config = dict(
    norm_place='pre',
    positions='rope',
    tie_word_embeddings=True,
    parallel_block=False,
    init_std_qkv=0.0361,
    init_std_up=0.0361,
    lr_head=0.00634,
    warmup_steps=200,
    final_lr_fraction=0.0,
    doc_mask=True,
    train_tokens=234900000,
)
MLP neurons of a small language model. Each row is named by its layer, matrix (up: input weights) and neuron, and shows model dimensions 128-191. Each number is 50 + 15 x the weight over its row's rms, rounded and kept within 0 to 99.
After each neuron's rows, "fires after" lists the tokens most often just before its 100 highest values on Wikipedia text that the model never trained on. A number after a token or word is its count.

L2.up309:35 33 58 54 43 30 54 48 53 53 55 57 52 64 49 35 62 35 46 27 73 44 71 33 10 53 53 47 44 45 34 70 51 58 45 57 77 20 60 37 52 59 51 70 74 45 43 87 37 68 73 57 51 87 52 42 50 46 43 35 52 27 44 44
fires after: " C" 19, " G" 13, " N" 9, " V" 8, "G" 7

L4.up221:61 34 55 73 43 53 63 72 49 83 22 72 63 59 57 44 48 36 42 47 62 36 29 57 52 68 43 40 80 51 77 30 64 43 41 59 52 64 20 45 47 48 65 48 52 48 42 45 85 63 52 63 47 37 35 38 50 21 66 81 63 15 74 54
fires after: " F" 28, " f" 17, " ret" 6, " P" 5, " J" 5, "f" 4

L2.up683:52 15 73 52 50 50 59 68 52 42 34 62 29 92 46 50 22 45 70 44 36 56 37 50 54 30 56 45 50 59 57 32 21 49 38 59 42 32 86 37 40 44 46 24 53 28 71 56 40 58 53 39 53 71 62 54 57 57 31 68 51 52 48 57
fires after: " a" 25, " the" 12, " them" 6, " The" 5, "}" 5

L3.up684:71 46 47 34 54 40 41 10 60 30 43 62 43 71 73 37 80 56 61 39 46 47 44 55 41 90 36 54 58 40 55 30 36 70 47 57 46 36 71 60 86 56 21 63 51 43 53 71 45 31 56 43 27 57 47 41 69 50 20 51 77 40 39 39
fires after: " B" 16, " G" 13, " C" 11, " g" 10, " c" 7, " k" 5

L6.up316:84 54 43 69 53 49 69 63 49 79 55 34 65 66 56 37 55 48 58 27 37 48 44 65 81 42 51 41 47 84 56 47 23 47 45 53 48 53 33 60 40 45 51 40 43 36 73 70 53 45 70 58 81 42 39 42 69 45 67 74 41 50 55 52
fires after: " of" 14, " M" 13, " V" 9, " K" 5, " B" 5, " P" 5

L3.up482:63 30 54 56 31 43 60 52 30 55 49 39 55 32 55 32 38 60 46 36 63 45 47 47 51 45 45 60 32 60 87 41 61 44 58 58 32 41 87 09 77 24 75 68 58 73 48 46 77 48 33 36 20 34 61 68 27 63 47 58 45 48 82 32
fires after: " H" 20, " h" 11, " c" 9, "h" 7, "," 7, " g" 7

L2.up512:82 68 88 53 27 57 67 55 26 46 58 55 63 69 46 34 60 52 59 23 35 45 57 29 39 62 39 34 43 27 76 60 60 42 47 48 42 82 78 49 44 54 44 82 55 25 38 52 41 13 79 44 49 47 49 53 59 60 79 65 75 41 63 67
fires after: "ym" 14, "g" 14, "ig" 11, "ail" 8, " time" 7, " ar" 6

L6.up580:17 50 49 42 28 48 43 46 48 34 62 28 39 64 66 69 70 68 21 40 73 48 61 65 40 56 82 70 70 66 65 07 53 42 38 75 25 47 50 49 55 42 33 31 59 79 54 29 39 45 53 34 65 40 92 49 66 75 55 05 26 22 30 48
fires after: " is" 12, "N" 12, " as" 10, " was" 7, " N" 7, " C" 7

L2.up342:26 49 45 57 43 49 47 63 51 50 49 24 35 52 47 69 26 27 36 59 65 55 61 34 42 65 38 66 20 60 80 57 56 61 23 71 65 70 60 41 44 36 52 53 36 93 38 38 41 72 62 54 39 45 62 63 51 28 34 44 64 45 33 27
fires after: "-" 48, "il" 14, " gr" 8, " (" 6

L4.up340:42 27 34 67 74 64 51 53 23 31 48 54 64 53 63 68 69 34 29 49 47 38 27 59 51 46 54 41 63 64 70 26 51 46 39 52 36 29 38 48 47 21 36 55 67 42 37 29 40 61 83 59 37 41 26 47 52 60 67 50 55 47 36 41
fires after: " Che" 18, " P" 11, " F" 9, " H" 6, " tr" 6

L2.up169:50 38 54 57 42 65 44 45 58 40 38 34 37 34 61 42 64 35 70 61 60 40 46 79 38 58 37 30 53 45 49 60 40 50 39 52 39 58 70 60 60 32 64 67 54 18 44 61 49 64 58 21 51 48 41 46 39 48 60 26 25 65 76 36
fires after: " st" 22, " St" 9, " sh" 9, " c" 7, " C" 6, " de" 5

L2.up84:14 49 53 86 46 58 48 21 56 31 09 42 36 26 77 53 45 44 65 54 47 48 23 45 45 44 42 52 47 57 53 43 61 71 49 29 61 53 65 71 42 60 24 62 40 55 48 44 16 99 47 25 59 55 67 46 49 43 47 61 53 57 39 35
fires after: " He" 15, " D" 12, " Cro" 10, " H" 10, "h" 5

L2.up112:55 62 65 63 39 67 42 36 59 48 84 42 17 29 49 51 38 45 58 35 67 50 51 45 50 48 40 57 74 36 47 37 75 61 72 33 57 60 52 44 60 33 50 46 87 68 63 52 62 62 31 45 64 42 55 51 21 57 23 84 47 60 32 31
fires after: " W" 21, " g" 7, "w" 6, " Hol" 6, "eat" 6, " H" 6

L2.up317:41 58 76 47 47 39 45 65 46 53 57 40 33 41 46 45 19 38 66 55 62 39 72 57 13 69 63 43 62 22 46 61 41 42 31 38 59 41 35 53 76 48 60 37 73 85 51 57 42 70 49 60 37 67 43 36 45 34 62 25 31 46 49 36
fires after: " c" 15, " E" 15, " un" 13, " C" 12, " pre" 5, " g" 4

L3.up402:78 54 56 16 67 28 79 57 39 48 54 26 31 65 52 50 17 43 70 48 55 77 46 43 60 56 47 64 56 34 59 57 70 46 46 56 42 60 43 55 42 66 32 53 57 48 28 45 62 51 72 59 63 36 56 38 50 52 49 42 41 51 62 72
fires after: "," 27, "el" 15, "ver" 6, " Em" 6, " arr" 5

L6.up184:54 32 64 43 37 68 33 12 47 60 56 53 42 46 56 56 53 68 37 72 78 63 83 83 59 68 54 72 55 46 33 23 34 55 44 37 49 37 61 43 68 51 43 56 40 47 32 48 46 53 79 23 43 42 56 32 54 60 45 32 70 50 60 25
fires after: " C" 24, " c" 14, " D" 11, "istor" 8, "ic" 6, "al" 6

L2.up477:54 49 43 66 33 63 64 56 13 42 37 48 65 40 45 56 52 53 50 28 33 52 49 65 48 48 71 70 39 47 28 65 13 62 53 32 42 49 68 33 46 69 66 57 46 70 68 62 64 18 44 29 51 27 94 41 31 69 47 47 38 77 21 48
fires after: " N" 18, " n" 17, " Al" 15, "ass" 8, " al" 6

L3.up342:37 34 22 59 42 81 43 37 39 44 43 12 20 49 58 54 65 22 79 66 66 54 55 44 24 46 56 68 63 61 65 38 58 51 45 39 51 45 69 58 46 29 35 46 61 53 34 55 20 42 32 54 63 60 42 71 39 60 45 36 39 62 49 48
fires after: " w" 18, " W" 15, " S" 7, "ists" 6, " H" 5, " L" 5

L3.up385:49 53 66 48 43 44 20 40 48 67 69 48 26 63 32 77 67 48 68 53 80 32 35 46 73 19 60 47 62 40 55 34 57 35 53 46 43 78 56 41 52 36 49 36 53 70 63 38 30 37 30 56 51 54 61 44 37 30 37 52 37 45 50 47
fires after: " " 13, " P" 11, " B" 8, "b" 8, " E" 7, " p" 6

L2.up753:72 66 34 37 46 44 44 48 54 47 69 42 47 38 43 54 57 57 59 40 45 52 57 59 16 47 49 37 46 46 68 31 44 64 38 35 50 34 65 54 56 35 44 61 44 53 70 53 71 49 28 47 61 27 45 35 45 65 39 16 50 28 52 34
fires after: " N" 21, "N" 9, " n" 9, "iz" 8, "y" 4

L2.up475:49 25 66 42 64 54 39 52 41 52 63 34 14 47 74 51 79 67 59 77 43 40 32 54 73 32 74 55 46 66 45 33 36 59 69 56 45 35 53 41 59 68 52 72 34 60 36 33 19 52 52 58 76 50 64 76 51 30 38 51 58 68 64 38
fires after: " p" 19, " V" 13, " m" 9, " inc" 7, " P" 6

L3.up209:76 41 68 58 37 41 68 37 69 49 56 37 74 73 31 93 78 41 61 51 55 47 41 42 43 51 46 40 60 62 48 43 56 14 45 45 43 56 80 60 71 25 52 44 68 51 16 62 56 25 53 71 63 31 32 47 40 47 49 57 50 42 58 52
fires after: "-" 37, " (" 14, " \"" 6, " south" 5, " under" 5

L2.up485:80 45 51 44 45 45 80 59 75 06 46 38 32 79 65 48 53 73 50 45 57 62 30 62 59 37 77 44 81 50 48 62 78 50 60 37 53 42 51 49 41 69 48 89 43 49 46 57 56 28 63 76 40 48 61 72 54 42 71 32 37 16 78 73
fires after: " N" 29, " M" 16, "re" 8, " E" 8, "e" 5

L2.up446:61 36 71 60 54 88 23 57 42 28 09 43 57 34 36 37 38 36 39 35 52 70 38 44 59 50 68 35 62 44 75 73 72 37 58 64 56 44 41 36 40 46 49 47 53 72 76 42 46 59 57 56 74 57 49 62 47 56 36 66 63 56 69 68
fires after: "\n" 20, "|---|---|---|---" 13, " f" 9, " man" 6, "urn" 5, " M" 5

L3.up627:21 35 48 54 67 80 88 34 42 58 34 31 68 57 33 54 18 82 33 76 51 63 55 44 56 67 53 40 52 57 73 60 74 36 35 52 44 63 64 44 43 48 59 45 41 41 16 34 57 65 68 42 24 50 59 70 74 53 41 45 28 62 63 60
fires after: "C" 15, "p" 10, " (" 7, "M" 7, "oun" 7, "-" 6

L4.up142:34 59 47 57 50 67 68 41 52 56 66 45 78 56 56 57 63 54 45 51 26 44 37 64 51 54 37 64 62 56 47 48 62 59 50 63 67 59 59 48 54 30 32 68 43 28 33 66 43 46 54 51 43 88 58 62 43 47 12 51 42 54 53 09
fires after: "," 35, " P" 12, " C" 9, "p" 6, " disc" 4

L3.up196:15 52 73 66 66 50 76 59 60 37 39 49 58 54 46 46 70 41 22 37 51 36 69 45 50 26 35 68 53 73 65 76 27 40 48 49 21 70 57 67 54 22 40 52 36 69 75 28 47 80 76 50 33 68 35 59 76 68 62 75 50 76 44 49
fires after: " member" 18, " b" 14, " sc" 12, " one" 6, " pat" 4, " init" 4

L3.up534:62 51 48 51 40 38 42 40 50 55 58 55 42 67 28 76 61 62 56 50 48 44 69 57 55 63 37 61 46 45 51 54 20 45 61 39 38 51 78 54 37 63 94 67 35 42 40 56 94 34 15 36 65 67 46 57 67 30 53 58 44 67 71 54
fires after: " K" 18, " G" 13, ")" 13, " N" 5, " D" 5

L4.up410:61 53 36 40 59 99 30 24 45 40 68 68 77 83 56 42 73 65 80 45 37 83 39 45 31 46 66 66 30 66 57 30 29 56 29 52 80 23 45 38 37 46 45 50 39 69 36 38 49 69 58 23 58 51 56 42 66 50 31 49 68 32 59 58
fires after: " the" 21, " c" 11, " C" 7, " s" 6, " D" 5

L4.up276:51 57 34 53 52 42 44 42 32 40 41 25 49 69 69 56 10 53 39 39 34 75 56 62 51 49 52 38 54 48 42 47 34 46 17 32 28 56 33 74 38 58 59 12 71 54 51 40 65 53 66 47 53 81 67 55 63 31 45 36 44 28 51 22
fires after: " C" 22, " Con" 15, " pre" 11, " D" 6, " Ex" 4

L3.up372:14 54 63 27 16 66 33 60 22 38 53 68 53 54 52 52 42 25 64 24 68 35 68 53 38 49 81 69 64 34 33 27 37 52 58 65 68 65 49 22 63 24 66 55 64 72 43 57 63 74 45 50 27 30 69 45 55 69 73 30 42 64 46 46
fires after: " N" 17, " n" 13, " f" 10, " c" 10, " H" 7, " w" 5

L3.up338:55 36 55 82 29 26 67 35 42 48 31 50 59 54 67 81 57 57 75 29 57 64 49 40 50 61 40 61 62 64 39 35 50 67 60 45 33 51 60 45 57 43 28 52 46 64 48 65 39 51 66 39 47 63 44 62 52 32 52 53 42 61 51 32
fires after: " G" 24, " F" 12, " St" 7, "G" 5, " B" 5

L6.up230:49 44 57 46 13 50 57 50 52 60 17 39 59 63 82 55 58 48 62 53 20 63 52 45 33 51 65 86 74 43 66 58 40 52 48 29 44 66 65 61 60 58 49 81 84 64 33 57 19 56 40 40 59 55 60 61 38 48 37 50 30 24 62 45
fires after: "\n" 59, " T" 5, "r" 5

L2.up556:25 66 61 53 73 57 27 77 80 41 66 30 40 41 50 49 80 46 69 31 44 54 57 67 52 56 80 56 32 38 43 45 59 54 56 41 42 41 52 71 56 77 63 50 49 77 68 37 48 55 48 42 40 70 57 41 79 39 30 63 69 70 35 47
fires after: " M" 16, " sec" 12, " P" 10, "ur" 5, " p" 4, "W" 4

L4.up560:36 82 59 37 50 52 50 52 26 38 75 29 49 81 54 44 43 82 43 76 44 43 66 44 58 42 78 60 62 76 51 36 74 47 25 73 51 52 60 74 52 47 55 49 35 25 63 69 72 60 30 66 40 43 57 34 74 20 69 19 40 33 56 39
fires after: " M" 38, " L" 8, " N" 6, "A" 5, "M" 5, " resp" 4

L3.up639:62 48 48 79 60 36 99 40 48 37 46 42 54 56 25 64 52 73 56 62 33 57 20 45 45 47 61 49 09 55 49 29 48 47 40 50 06 66 72 55 37 37 36 61 67 39 57 58 43 34 40 36 42 49 42 44 58 53 44 61 40 37 29 46
fires after: " b" 26, " B" 16, "ro" 9, " sub" 4

L2.up535:52 43 47 42 53 35 69 48 60 61 51 39 34 52 64 70 67 43 66 73 83 30 71 50 58 24 63 41 53 21 64 71 37 53 50 32 53 59 68 65 38 56 53 35 52 70 34 47 29 39 09 31 54 65 55 45 50 29 32 48 46 64 43 68
fires after: " V" 15, " J" 12, " K" 9, " v" 7, " Z" 6, " N" 5

L2.up598:43 53 54 93 30 34 60 69 53 60 48 58 59 50 75 47 60 72 58 59 54 49 78 64 62 34 15 60 64 69 59 50 31 66 18 59 50 51 55 61 75 55 44 31 24 49 32 60 06 46 46 70 32 78 48 58 15 50 43 88 44 59 69 27
fires after: " P" 12, " An" 10, " T" 10, " C" 9, " Ed" 9, " Or" 8